Weights of a small transformer language model: 4 heads of 64 (1 for keys and values), 562M tokens.
MLP neurons of a small language model. Each row is named by its layer, matrix (gate and up: input weights) and neuron, and shows model dimensions 112-207. Each number is 50 + 10 x the weight over its row's rms, rounded and kept within 0 to 99. A neuron's up and down rows have the sign that makes its largest values positive.
After each neuron's rows, "fires on" lists the tokens most often at its 100 highest values on Wikipedia text that the model never trained on; "fires after" lists the tokens most often just before its 100 highest values on Wikipedia text that the model never trained on.

L4.gate334:39 41 65 45 35 52 62 55 39 39 64 59 62 46 47 46 60 45 71 62 63 46 54 54 58 54 63 59 44 48 43 57 36 46 59 50 69 67 67 55 50 39 40 58 34 45 38 53 54 43 44 36 34 35 58 49 40 73 39 41 35 43 54 48 46 58 43 45 45 50 61 60 51 51 52 66 48 49 53 39 49 48 42 46 49 50 49 49 57 51 41 48 55 47 42 48
L4.up334:47 30 45 52 44 70 49 67 35 41 63 55 46 47 44 29 39 50 61 45 58 26 35 46 38 50 44 63 42 42 46 44 50 51 59 57 72 46 73 62 45 54 46 67 60 47 43 55 33 48 66 62 56 45 61 40 47 56 48 53 60 65 53 50 51 73 46 56 47 51 40 40 50 64 43 43 39 50 58 41 44 49 57 59 61 52 35 40 49 46 39 49 51 32 56 31
fires on: " he", "ve", "vi"
fires after: ",", " in", " where", " the", "A"

L2.gate478:26 62 63 58 40 43 59 62 61 26 43 70 53 67 52 61 53 52 71 51 53 61 44 44 29 50 49 66 51 55 52 46 59 48 48 41 48 64 29 41 36 53 61 47 61 31 42 46 63 44 52 57 48 40 52 50 57 49 46 51 53 61 40 58 67 64 50 62 43 58 60 36 41 46 37 29 56 47 42 63 48 40 51 45 46 56 62 52 54 49 58 41 48 52 47 50
L2.up478:31 52 55 56 43 52 41 54 62 61 30 62 43 56 37 54 61 42 47 63 44 52 63 50 29 64 48 53 59 42 34 65 38 45 51 54 66 43 33 54 68 54 47 38 44 25 47 52 31 51 43 51 42 58 69 50 58 39 71 45 43 60 49 35 50 53 34 58 53 53 54 41 51 22 58 55 50 37 42 53 54 57 49 67 35 46 54 50 52 46 63 63 45 53 49 34
fires on: "d", "ment", " allow", "ul", "ol", "ver"
fires after: "op", "or", "ru", "man", "th", "n"

L2.gate172:27 45 58 35 54 51 49 44 60 52 50 44 56 50 43 63 43 59 42 45 57 59 49 50 58 50 59 40 49 55 71 34 51 43 64 44 56 64 52 45 40 47 61 39 62 70 59 52 42 49 49 66 56 35 37 44 52 54 37 56 45 39 72 40 66 41 50 58 47 30 61 55 57 58 47 50 28 53 44 58 51 55 42 57 61 43 60 28 54 49 50 38 44 53 42 57
L2.up172:48 50 66 36 62 36 58 44 51 37 76 49 68 44 60 46 64 44 54 38 48 49 53 61 61 52 75 56 63 47 60 45 43 48 60 34 54 56 46 65 54 41 49 38 46 39 40 65 68 59 49 37 56 55 31 47 41 53 46 40 49 56 58 63 52 49 42 66 48 53 43 53 42 62 29 49 40 69 40 37 38 55 57 48 34 46 51 51 78 48 41 46 48 51 59 57
fires on: "n", "on", "li", "an", "x"
fires after: " E", " O", " C", "O"

L3.gate150:51 51 38 50 66 60 25 33 41 43 37 67 60 42 57 62 54 53 53 45 55 28 58 60 65 56 46 52 59 56 58 47 40 54 24 51 43 73 56 49 70 51 57 56 54 35 34 49 34 54 42 42 35 41 48 63 64 40 54 70 52 52 71 64 55 48 48 44 49 67 65 49 37 57 45 71 56 73 61 43 64 46 57 42 49 45 34 46 48 26 53 64 61 44 50 50
L3.up150:47 50 45 55 49 52 60 66 47 43 53 34 71 50 37 61 49 51 46 43 47 58 46 65 58 57 51 38 47 58 47 51 57 47 33 32 68 59 67 60 41 50 61 49 53 38 41 45 31 40 48 67 33 53 59 50 50 44 52 58 44 55 62 44 49 55 76 34 41 59 45 46 43 71 26 49 62 47 57 39 76 60 37 55 51 51 39 57 54 54 48 33 51 49 62 57
fires on: "e", " Pro", " received", "di"
fires after: " ", "us", "s"

L3.gate258:57 49 45 47 59 40 61 44 43 65 48 57 44 43 42 23 42 56 39 43 28 66 45 52 67 36 60 51 65 45 37 58 45 33 43 29 77 24 57 37 53 42 51 55 49 54 29 29 53 44 63 39 65 42 49 51 41 61 56 65 59 62 68 50 43 58 45 35 46 47 59 54 55 48 58 36 41 61 56 30 37 48 42 58 65 61 49 36 46 52 51 70 56 57 29 57
L3.up258:55 50 42 38 42 60 51 59 47 60 36 67 45 36 33 56 64 51 40 47 55 55 56 69 67 52 48 58 47 75 45 46 39 66 51 46 51 56 47 47 56 47 37 59 31 53 44 59 48 45 44 47 56 62 59 60 38 53 45 44 60 58 51 45 51 60 61 37 40 56 51 69 52 42 45 48 57 52 33 47 40 47 59 40 49 58 56 28 38 60 65 50 67 52 42 51
fires on: "ha", "or", "er", " population"
fires after: "s", "ma", " Ma", " the", "as"

L4.gate248:31 57 51 41 46 46 58 65 58 34 64 42 51 39 62 71 30 60 55 39 43 42 44 52 38 60 59 59 51 25 55 32 41 49 48 46 56 48 48 55 42 50 49 57 62 59 53 43 48 46 43 59 42 50 44 54 53 46 53 51 52 48 63 41 50 51 74 62 42 44 52 69 26 39 37 47 33 53 42 48 36 65 43 39 50 63 39 69 58 55 56 50 58 46 35 53
L4.up248:67 73 55 62 51 54 61 56 41 39 61 26 56 64 67 40 76 51 49 59 49 54 57 57 59 50 61 58 61 42 40 40 40 51 50 54 66 51 46 62 46 70 42 46 44 51 49 42 50 56 39 43 66 47 33 55 43 49 58 42 43 39 30 30 46 35 66 49 55 70 60 47 55 34 24 39 54 55 27 36 48 58 52 55 47 52 48 53 57 46 59 54 72 47 46 58
fires on: "n", "ic", "er", "ber", "in", "d"
fires after: " re", "d", "le", " Re", " N", "g"

L2.gate545:47 43 66 36 59 52 48 43 50 53 57 31 65 48 51 63 43 49 49 42 50 58 52 55 54 52 68 32 53 65 58 47 41 49 46 73 68 64 69 38 60 55 30 71 45 50 46 44 47 41 39 26 40 55 37 44 43 68 44 47 50 65 38 57 51 63 44 47 55 61 51 37 47 67 54 40 46 48 55 51 49 63 64 54 52 41 47 47 52 41 54 50 67 55 50 42
L2.up545:46 46 46 45 62 46 61 50 56 40 51 53 72 48 43 50 44 39 56 46 37 55 34 64 44 38 30 47 63 49 42 51 57 46 70 43 57 61 41 47 49 49 51 49 56 52 60 41 47 66 69 24 51 46 57 44 61 41 49 44 56 60 68 53 59 35 51 61 32 55 57 49 28 53 28 49 48 54 34 49 67 56 57 51 46 52 63 48 56 44 49 45 55 58 42 51
fires on: "as", "ular", "i", "er", "hi"
fires after: "s", " T", "ic", "ex", "at", "ur"

L2.gate36:34 30 45 22 46 49 56 41 59 50 57 36 50 54 56 57 56 40 43 57 59 54 51 36 54 43 41 42 27 60 39 51 40 68 62 66 36 54 65 47 57 63 43 41 40 42 43 33 59 46 49 63 46 49 49 44 32 47 58 51 54 39 60 56 69 37 60 54 51 49 74 51 50 38 28 50 44 41 56 50 45 49 40 52 47 46 50 42 42 64 27 42 63 33 38 59
L2.up36:59 42 66 51 56 41 37 48 55 43 41 43 58 53 56 42 44 66 57 31 48 39 46 65 51 49 63 50 62 36 42 37 42 52 47 32 63 44 56 71 47 54 47 47 46 42 49 24 39 42 18 49 46 49 53 62 53 58 48 38 62 31 60 55 48 44 29 52 52 53 60 34 47 50 65 52 68 60 33 37 50 65 56 55 60 56 50 44 56 57 77 56 55 41 40 46
fires on: "ed", "ing", "ice", "mmer", "ified", "ly"
fires after: "c", "d", " co", "t", "port", "act"

L3.gate688:45 40 37 33 53 64 35 43 37 59 54 67 61 51 38 61 49 25 54 47 71 45 35 43 49 55 48 58 61 43 47 59 39 66 43 51 55 70 38 49 44 52 46 54 53 52 46 47 46 67 57 53 42 61 54 38 62 58 64 43 41 53 30 42 64 35 60 48 54 35 48 53 49 66 44 55 34 44 54 55 40 44 50 44 44 41 42 43 52 48 51 52 33 43 59 44
L3.up688:35 52 57 45 50 63 62 52 47 50 61 43 37 54 53 59 49 62 40 66 44 44 37 40 64 41 42 44 40 42 54 44 44 43 50 58 32 28 39 40 60 39 61 45 58 46 68 50 47 59 37 41 43 62 45 32 50 51 41 48 37 58 19 34 48 44 55 46 39 51 49 58 47 55 63 48 32 46 51 54 55 50 34 64 62 39 55 48 48 54 63 52 52 59 41 55
fires on: "th", "c", ".", "mon", "the"
fires after: " A", "ra", " Sa", " Ar", "A", "a"

L2.gate646:62 57 54 49 51 42 57 25 65 59 53 65 37 46 28 42 59 40 46 71 52 56 44 57 58 39 54 51 54 74 49 79 52 50 55 54 68 46 52 47 55 59 49 67 51 35 29 48 59 52 47 39 46 64 70 56 55 44 42 47 59 65 52 51 39 64 47 49 61 44 54 37 48 50 57 62 40 58 58 53 53 52 48 36 60 55 51 49 37 46 48 71 47 79 49 40
L2.up646:35 55 73 41 31 51 72 47 56 38 49 58 53 47 57 42 52 42 42 49 42 61 54 73 50 43 51 57 50 69 51 54 57 43 36 26 41 59 35 44 37 65 48 62 34 55 43 49 58 60 50 52 57 57 47 52 49 66 52 40 50 44 64 34 53 57 39 49 49 43 47 44 54 50 67 36 59 49 64 52 53 46 57 40 67 62 57 24 40 67 63 35 52 45 53 46
fires on: "en", "er", "ure", "V", "i"
fires after: "s", " se", "as", "i", " I"

L4.gate509:60 51 60 61 70 45 63 60 38 58 39 45 53 43 44 72 60 34 57 62 55 48 53 58 46 37 55 34 59 59 32 48 64 53 63 31 43 49 32 57 37 48 43 68 52 50 41 41 55 34 39 52 40 45 62 68 50 78 58 54 37 45 31 54 64 56 59 48 59 37 52 55 42 41 37 47 39 55 43 44 55 50 70 54 54 39 67 58 42 56 40 37 54 55 36 54
L4.up509:52 66 30 47 49 71 48 27 62 46 56 54 30 42 50 56 39 60 48 24 48 50 45 40 49 44 61 52 39 37 61 46 39 67 48 52 44 58 35 55 40 45 38 63 42 54 48 51 52 58 44 56 48 62 46 73 33 70 45 39 50 18 58 58 64 37 56 51 48 53 54 47 46 51 52 49 50 57 44 41 52 62 51 33 40 39 57 61 48 68 38 43 43 38 40 66
fires on: "ri", "om", " up", "hy", "ze"
fires after: " p", "la", " ", " G", "d", " b"

L4.gate141:46 60 46 52 65 58 49 56 57 51 54 53 53 65 56 48 46 60 66 65 66 46 60 38 54 54 68 51 54 43 52 55 30 48 54 47 43 62 52 66 40 63 53 66 45 40 58 53 53 46 52 48 60 46 44 49 48 49 60 50 33 46 46 62 44 45 53 58 53 51 79 43 37 52 26 47 48 46 63 32 53 65 26 40 43 42 49 55 38 59 39 46 39 49 66 53
L4.up141:44 54 50 57 38 49 42 46 62 37 64 47 42 60 42 49 58 54 55 51 45 60 45 63 53 73 37 58 45 43 43 60 57 58 62 45 43 57 40 50 54 44 45 55 46 47 56 54 62 42 56 56 50 47 60 52 61 50 52 33 37 46 68 67 48 42 57 43 44 48 51 36 41 54 30 58 53 48 56 40 53 31 47 47 54 46 68 46 46 61 43 69 48 54 51 62
fires on: "hi", "om", "re", "li", "y", "ho"
fires after: " W", "th", "c", "W", "w"

L2.gate76:54 53 58 31 38 41 50 47 31 31 64 54 49 43 66 62 40 69 56 34 48 55 46 33 42 32 59 34 56 34 50 41 45 40 69 34 57 40 49 66 43 61 46 40 57 49 44 50 65 55 42 55 30 36 67 43 53 56 44 41 70 49 45 45 43 66 64 49 41 53 51 68 35 48 51 50 48 61 57 46 65 59 43 54 43 53 35 43 60 37 41 35 44 57 52 38
L2.up76:48 66 60 50 44 39 43 35 50 59 38 42 38 63 58 51 86 52 60 69 46 50 38 57 44 45 63 54 61 34 38 36 49 57 71 47 59 36 43 56 53 53 55 60 54 53 39 54 48 43 57 43 49 58 56 49 46 34 53 49 44 41 39 58 46 46 52 53 48 61 44 26 67 57 30 56 52 37 53 60 60 55 36 56 44 64 44 48 61 45 57 46 50 53 54 36
fires on: ".", "il", "od", "an", "y"
fires after: " No", " Go", " E", " O", "e", " Tra"

L3.gate58:57 52 39 59 38 73 48 46 41 63 50 45 60 41 46 43 41 52 46 52 52 51 38 54 48 24 64 46 44 59 68 48 54 36 50 66 53 50 57 27 53 52 61 50 57 39 34 39 49 58 54 34 34 37 43 48 47 54 47 61 56 40 51 60 58 50 63 65 44 60 50 47 49 57 39 42 23 61 56 56 37 60 27 57 47 52 36 58 52 45 43 41 63 61 40 67
L3.up58:51 35 74 37 41 60 37 52 54 55 65 61 47 46 62 62 56 49 45 43 48 45 38 46 67 47 50 59 39 44 63 46 37 47 53 46 49 48 39 49 61 52 41 33 57 49 41 55 73 57 61 40 58 47 42 43 54 53 44 54 58 47 48 51 46 57 50 60 40 62 46 45 36 65 52 52 38 59 61 35 34 42 66 47 62 62 43 37 67 56 50 39 42 57 52 50
fires on: "n", "ra", "th", "ne", "per", "d"
fires after: " E", " O", "E", "O", " S", " Sa"

L4.gate249:48 35 48 65 58 57 57 50 51 39 26 45 45 60 45 63 42 38 59 62 48 54 45 66 44 64 59 47 35 45 50 22 56 51 43 49 59 50 53 63 33 46 41 65 56 50 60 67 65 47 28 20 45 42 42 44 43 51 42 45 38 50 61 67 35 62 62 49 48 48 67 42 49 43 49 53 48 42 53 52 67 63 37 59 63 42 46 63 39 55 51 45 43 52 35 63
L4.up249:57 32 51 48 44 41 42 47 59 42 49 54 45 69 51 46 52 36 53 45 43 42 45 62 43 54 53 60 43 72 63 38 43 58 43 33 31 65 63 60 41 65 45 60 36 43 65 46 55 41 39 37 48 42 48 56 58 61 43 34 44 35 43 59 43 53 43 35 52 48 43 41 44 65 46 58 63 43 41 58 73 43 55 38 48 31 70 65 46 53 60 45 60 37 72 61
fires on: "d", "che"
fires after: " in", "qua", " In", "ten", "or"

L2.gate341:48 46 47 56 45 58 58 50 41 62 50 51 58 51 43 58 55 51 57 59 58 43 40 38 59 70 52 61 51 43 52 41 45 58 61 39 54 48 55 53 56 52 41 55 43 50 50 56 35 46 43 37 57 50 54 39 46 36 55 47 72 45 60 45 44 62 50 48 48 68 62 47 36 48 60 58 44 69 70 37 50 44 48 43 63 47 37 46 50 55 48 24 38 70 36 49
L2.up341:50 61 52 62 55 48 35 46 46 75 39 43 50 64 49 52 63 40 57 46 49 38 53 48 64 64 69 63 62 53 64 56 56 56 61 46 60 46 60 47 46 53 58 51 46 43 40 41 43 42 57 43 55 62 46 43 41 52 39 30 61 28 69 47 43 50 48 61 54 43 30 68 50 65 36 49 58 51 47 54 63 62 43 41 55 40 46 57 62 48 61 45 56 43 45 44
fires on: "im", " more", " this", "ab"
fires after: " ", " an", " O", " No", "e"

L2.gate489:56 49 41 32 43 45 53 53 42 51 40 54 59 59 43 48 52 52 52 57 71 61 64 71 46 34 68 39 66 45 45 50 46 38 69 49 40 44 64 54 44 46 54 51 51 36 43 56 45 43 40 59 46 56 44 31 32 45 50 57 48 43 49 36 57 46 66 52 60 80 56 45 47 58 44 55 44 52 62 40 50 47 57 36 58 63 53 48 53 51 37 66 47 51 44 40
L2.up489:59 26 42 48 67 48 55 48 32 48 44 55 57 53 49 44 43 63 55 55 53 54 39 35 43 43 55 64 42 47 51 32 58 38 68 57 53 27 52 41 50 51 57 40 69 51 40 45 73 42 56 57 56 37 56 34 36 50 45 28 47 44 55 50 63 63 58 58 65 61 41 38 63 56 48 42 41 36 50 42 49 56 49 50 73 63 39 49 57 65 69 57 49 53 55 47
fires on: "y", " |", " he"
fires after: " the", " The", " an"

L4.gate180:38 39 41 46 52 42 53 57 37 40 49 45 50 38 51 44 46 42 55 53 60 36 76 54 56 56 59 55 50 53 64 49 46 51 59 38 71 41 37 37 34 60 37 67 40 58 58 57 38 52 53 37 45 43 58 45 66 50 55 30 51 47 45 34 57 53 64 64 47 38 36 58 32 54 50 49 39 49 51 44 48 61 42 43 50 55 40 55 44 66 62 41 61 54 45 41
L4.up180:60 56 51 50 39 50 33 52 65 45 55 36 57 44 45 45 80 54 52 41 58 52 57 64 42 61 54 61 60 38 50 64 30 51 63 49 52 52 37 50 59 30 47 53 44 36 37 42 43 39 42 44 49 53 56 49 57 36 57 59 62 41 60 41 59 44 45 65 50 51 68 53 46 55 42 55 60 65 31 59 45 58 50 60 42 48 52 38 37 62 49 57 40 33 49 44
fires on: "al", " history", "ze", "ography", "one", "ure"
fires after: "n", " he", " He", "e", " st", "er"

L2.gate267:38 47 47 38 52 66 29 40 54 69 53 31 80 55 41 48 39 48 50 52 46 40 82 55 64 61 44 37 48 42 54 49 34 59 50 54 47 65 53 65 52 38 51 47 46 41 50 43 56 49 32 42 48 43 48 53 62 55 70 55 56 72 48 54 67 52 42 38 45 58 53 48 44 58 35 65 46 52 63 44 43 48 59 52 56 45 71 56 46 43 65 46 52 51 60 40
L2.up267:48 57 41 19 74 43 48 59 32 54 65 37 51 41 49 42 63 47 38 39 56 41 45 47 51 52 43 43 44 29 60 54 60 68 41 44 36 53 67 47 55 62 60 57 74 49 52 35 61 42 58 34 29 34 56 64 45 51 59 60 76 51 58 41 41 62 56 47 50 50 40 40 48 63 49 53 49 50 32 24 31 54 50 37 48 56 48 50 52 41 65 46 69 49 58 43
fires on: "tri", "di", "ha", "hy", "do", "ro"
fires after: " in", " dis", "s", " con", "us", "ic"

L3.gate251:58 59 41 44 53 67 42 41 40 50 44 34 61 45 52 48 53 55 41 51 46 67 68 48 38 52 45 40 48 41 67 43 56 59 47 55 56 45 50 41 53 38 35 33 67 63 41 52 61 32 65 49 55 29 56 63 35 68 49 48 43 59 53 54 43 28 38 66 53 41 48 54 62 42 30 59 46 57 42 42 39 43 57 37 46 56 48 69 52 60 58 40 62 50 64 53
L3.up251:55 47 52 55 71 54 56 50 49 52 48 59 54 39 48 47 49 71 59 41 38 67 38 33 51 44 37 25 41 39 62 49 52 50 64 68 75 50 41 49 58 51 47 53 61 47 58 43 63 38 33 39 44 62 51 49 52 57 60 46 57 36 64 62 56 65 49 42 60 44 64 47 30 58 57 60 41 43 46 38 42 64 51 53 63 60 59 69 52 69 49 55 44 59 46 40
fires on: " |", "and", "ha", " Z", "Z", "mi"
fires after: "%", " ", " pre", "mm", " gr", " K"

L3.gate62:54 63 39 37 57 32 61 41 42 50 55 62 63 60 32 48 52 58 46 58 70 39 37 37 55 55 72 58 39 43 43 45 53 38 41 54 49 39 52 50 38 65 34 53 45 59 58 49 56 38 50 37 42 56 58 44 34 57 38 45 55 56 68 47 36 58 47 42 43 60 40 59 38 59 52 51 51 57 54 30 57 64 53 33 54 50 52 55 42 62 61 46 62 58 47 55
L3.up62:64 53 23 40 35 35 47 62 59 64 52 50 52 61 47 52 49 37 34 71 56 61 63 58 45 42 46 56 63 48 43 80 77 54 47 38 49 46 71 56 41 57 33 52 75 52 58 44 53 42 59 46 49 46 49 50 45 47 53 56 40 40 47 37 31 53 74 43 33 47 61 54 26 47 35 67 47 45 44 53 57 40 44 43 37 46 59 68 27 62 57 42 79 40 40 47
fires on: "ra", "co", "ro", "o", "com", "li"
fires after: " be", " dis", "f", " under", " imp", " b"

L3.gate56:72 52 50 36 62 55 48 37 58 57 40 41 52 57 52 64 36 53 38 57 58 73 53 38 47 62 44 52 56 55 44 53 68 52 53 57 42 64 41 64 30 57 48 47 64 50 54 49 45 45 50 63 57 62 27 43 64 33 50 54 61 41 63 35 58 71 49 53 46 38 64 46 46 48 47 50 38 51 56 56 47 52 65 60 49 55 41 54 55 52 52 37 62 51 52 55
L3.up56:61 66 46 46 56 59 50 51 45 53 45 44 62 44 39 44 46 52 50 42 34 49 70 55 52 44 56 41 53 45 42 39 48 50 46 46 53 50 36 33 45 42 13 50 52 50 54 47 43 52 42 33 68 57 49 41 42 58 53 40 53 39 53 69 63 65 44 45 53 61 49 61 40 43 57 58 52 43 54 55 65 53 56 53 57 55 58 61 48 62 37 47 43 50 34 45
fires on: " |"
fires after: " ", "%"

L2.gate226:50 50 31 35 54 41 64 56 53 68 30 47 75 34 50 34 50 46 42 47 38 57 53 22 39 46 63 54 59 43 51 39 48 56 47 62 62 46 55 59 54 41 59 41 46 46 55 53 51 51 43 45 46 32 47 50 34 53 54 41 50 44 62 48 28 43 56 49 69 56 70 56 56 43 40 39 38 51 57 47 70 45 41 37 46 54 38 51 45 53 48 52 79 58 59 48
L2.up226:47 40 58 34 29 51 55 25 33 42 48 46 45 52 55 41 47 47 40 58 37 58 49 59 54 42 53 38 47 39 57 41 46 60 39 62 53 73 39 48 56 53 64 39 50 68 62 48 58 39 38 41 45 40 48 41 36 50 53 44 57 28 63 48 53 59 48 46 49 55 71 42 42 67 51 40 43 38 18 46 62 49 44 44 57 48 54 58 62 44 40 64 64 46 56 56
fires on: "i", "la", "vi", "lu", "ic"
fires after: "it", "per", "p", "f", " Pro", " pro"

L2.gate522:42 53 74 31 56 54 49 54 50 64 53 50 60 39 55 66 39 63 58 39 49 58 35 45 63 41 55 60 56 50 66 53 46 25 61 50 48 50 44 68 46 50 48 49 59 53 37 55 49 49 51 47 57 39 41 49 39 36 45 67 53 43 61 70 35 40 54 73 24 41 67 43 49 42 41 47 43 54 43 38 58 67 48 56 47 65 46 63 51 50 48 29 56 65 55 54
L2.up522:29 42 57 47 59 43 49 45 47 39 44 48 45 45 57 62 69 28 48 58 60 46 49 64 27 45 56 63 60 19 59 45 48 49 67 36 56 63 65 51 37 49 64 42 59 42 41 40 39 75 55 38 46 51 58 62 29 52 45 42 54 38 46 53 47 61 41 44 50 55 59 51 48 38 33 35 43 43 36 53 55 45 41 51 58 56 62 43 56 34 47 48 33 46 37 66
fires on: "ow", "on", "pen", "per", "ot", "il"
fires after: " K", " O", " M", "n", " P", " E"

L3.gate433:53 27 41 40 58 48 50 61 50 47 40 51 38 48 47 47 43 54 44 64 49 50 50 54 54 57 38 42 43 61 44 61 44 51 43 45 52 64 54 44 50 69 72 55 72 42 48 54 41 62 56 40 39 45 57 50 35 41 62 58 49 60 46 29 51 48 47 34 33 48 49 54 38 48 45 42 46 48 51 53 56 52 52 57 56 49 62 55 59 72 63 54 85 48 48 56
L3.up433:68 34 46 50 46 53 55 36 47 42 54 49 58 47 53 52 61 56 30 46 49 64 30 63 42 54 54 48 44 45 45 45 46 56 47 52 63 46 41 41 59 49 67 49 56 47 58 52 50 54 62 44 49 49 69 36 39 45 50 35 50 58 45 50 46 55 40 61 38 34 45 48 54 52 45 39 51 53 43 68 54 58 50 36 39 23 38 71 55 36 56 60 43 43 50 21
fires on: "ion", "ing", "\n", "it", "ji", "ive"
fires after: "s", " |", "et", "i", "press"

L4.gate300:56 46 53 70 57 40 69 63 36 48 44 40 54 64 54 57 54 44 45 58 59 45 58 59 40 50 45 46 53 53 45 50 67 55 60 48 54 54 52 45 39 46 45 50 36 34 61 25 43 66 57 42 46 44 58 41 44 72 37 58 49 62 46 41 47 56 50 46 48 41 36 58 43 46 49 34 54 49 59 45 77 50 52 61 35 46 56 30 33 47 61 48 54 74 35 59
L4.up300:52 50 52 58 35 59 60 65 49 58 39 52 61 43 41 62 34 57 47 70 45 56 64 61 43 55 59 52 54 59 55 42 49 33 63 59 32 38 36 54 51 59 41 68 56 34 32 54 53 76 48 55 45 51 52 62 60 50 48 58 78 68 71 71 48 71 53 55 56 53 40 40 55 52 42 33 53 51 60 60 63 66 43 34 54 64 40 35 55 47 28 51 48 60 39 47
fires on: "es", "im", "s", "ute", "u", "un"
fires after: " Ro", " Y", " J", "ro"

L2.gate388:67 54 47 51 32 57 68 41 48 48 58 42 38 56 30 65 48 57 56 47 72 34 48 71 43 68 46 48 42 47 43 46 39 39 50 62 32 40 47 57 37 53 49 51 57 50 50 54 53 58 42 54 37 34 38 44 38 59 59 40 50 40 39 65 51 47 57 42 48 48 52 75 59 54 38 53 29 52 37 44 61 46 40 50 40 70 34 60 48 47 24 46 55 65 48 30
L2.up388:50 65 52 54 47 65 45 49 45 47 49 56 44 44 69 32 52 38 43 31 53 49 66 49 48 40 32 36 68 38 58 49 42 52 44 62 34 57 53 55 48 49 39 55 56 62 48 54 52 43 46 45 46 57 46 40 51 43 47 45 60 68 32 44 38 49 41 35 64 59 59 67 69 35 43 49 57 50 61 60 44 50 50 56 53 55 63 55 50 67 65 67 46 43 46 54
fires on: "la", "lo", " h", "m", "un"
fires after: " g", " b", " f", " sp", "sh"

L3.gate659:51 53 41 39 40 55 42 49 32 61 77 66 56 55 49 51 62 35 55 54 51 57 41 43 60 54 65 36 53 47 47 59 46 53 38 60 32 44 32 37 44 41 52 43 42 37 49 47 67 49 40 55 67 59 40 47 45 47 62 57 43 41 58 57 55 40 44 58 40 44 46 39 43 60 44 35 43 53 52 46 44 70 53 65 43 44 37 60 32 47 28 43 45 67 45 48
L3.up659:49 53 48 39 50 47 43 38 51 59 78 59 42 54 48 51 69 38 56 42 43 46 67 63 50 57 54 62 47 62 48 45 67 41 46 65 47 56 52 50 66 53 60 43 38 22 60 36 52 41 38 61 58 48 51 47 45 35 45 48 56 50 70 45 54 46 62 45 45 60 68 38 46 54 44 53 46 45 53 42 44 69 58 57 53 52 53 55 37 44 36 50 43 55 55 65
fires on: "tra", "ke", "hi", "a", "ha", "ty"
fires after: " ", " W", " at", "s", "w", "W"

L3.gate382:52 26 71 43 60 43 52 44 54 45 46 62 54 63 53 49 34 46 48 49 43 44 51 41 62 36 65 59 45 59 48 49 47 36 67 50 60 45 54 56 45 60 59 38 34 46 45 40 42 52 48 51 53 67 57 58 37 39 49 66 45 50 39 46 55 38 56 23 47 40 61 48 29 38 56 40 45 56 49 57 39 68 53 48 66 47 46 43 39 70 38 52 42 42 40 48
L3.up382:47 60 46 55 39 47 59 43 69 56 61 43 29 53 69 55 35 43 44 48 50 22 48 49 39 58 66 60 44 51 60 46 34 43 42 31 36 31 41 63 39 41 51 62 39 49 54 57 61 55 56 50 58 50 44 45 62 42 68 38 39 57 34 53 46 57 39 53 56 51 47 41 49 53 62 34 45 57 58 47 44 37 61 50 43 56 39 57 39 60 42 57 44 47 51 42
fires on: "t", "m", "ly", "b", "ong", "ll"
fires after: "'", " I", " Ho", " A", "h", "l"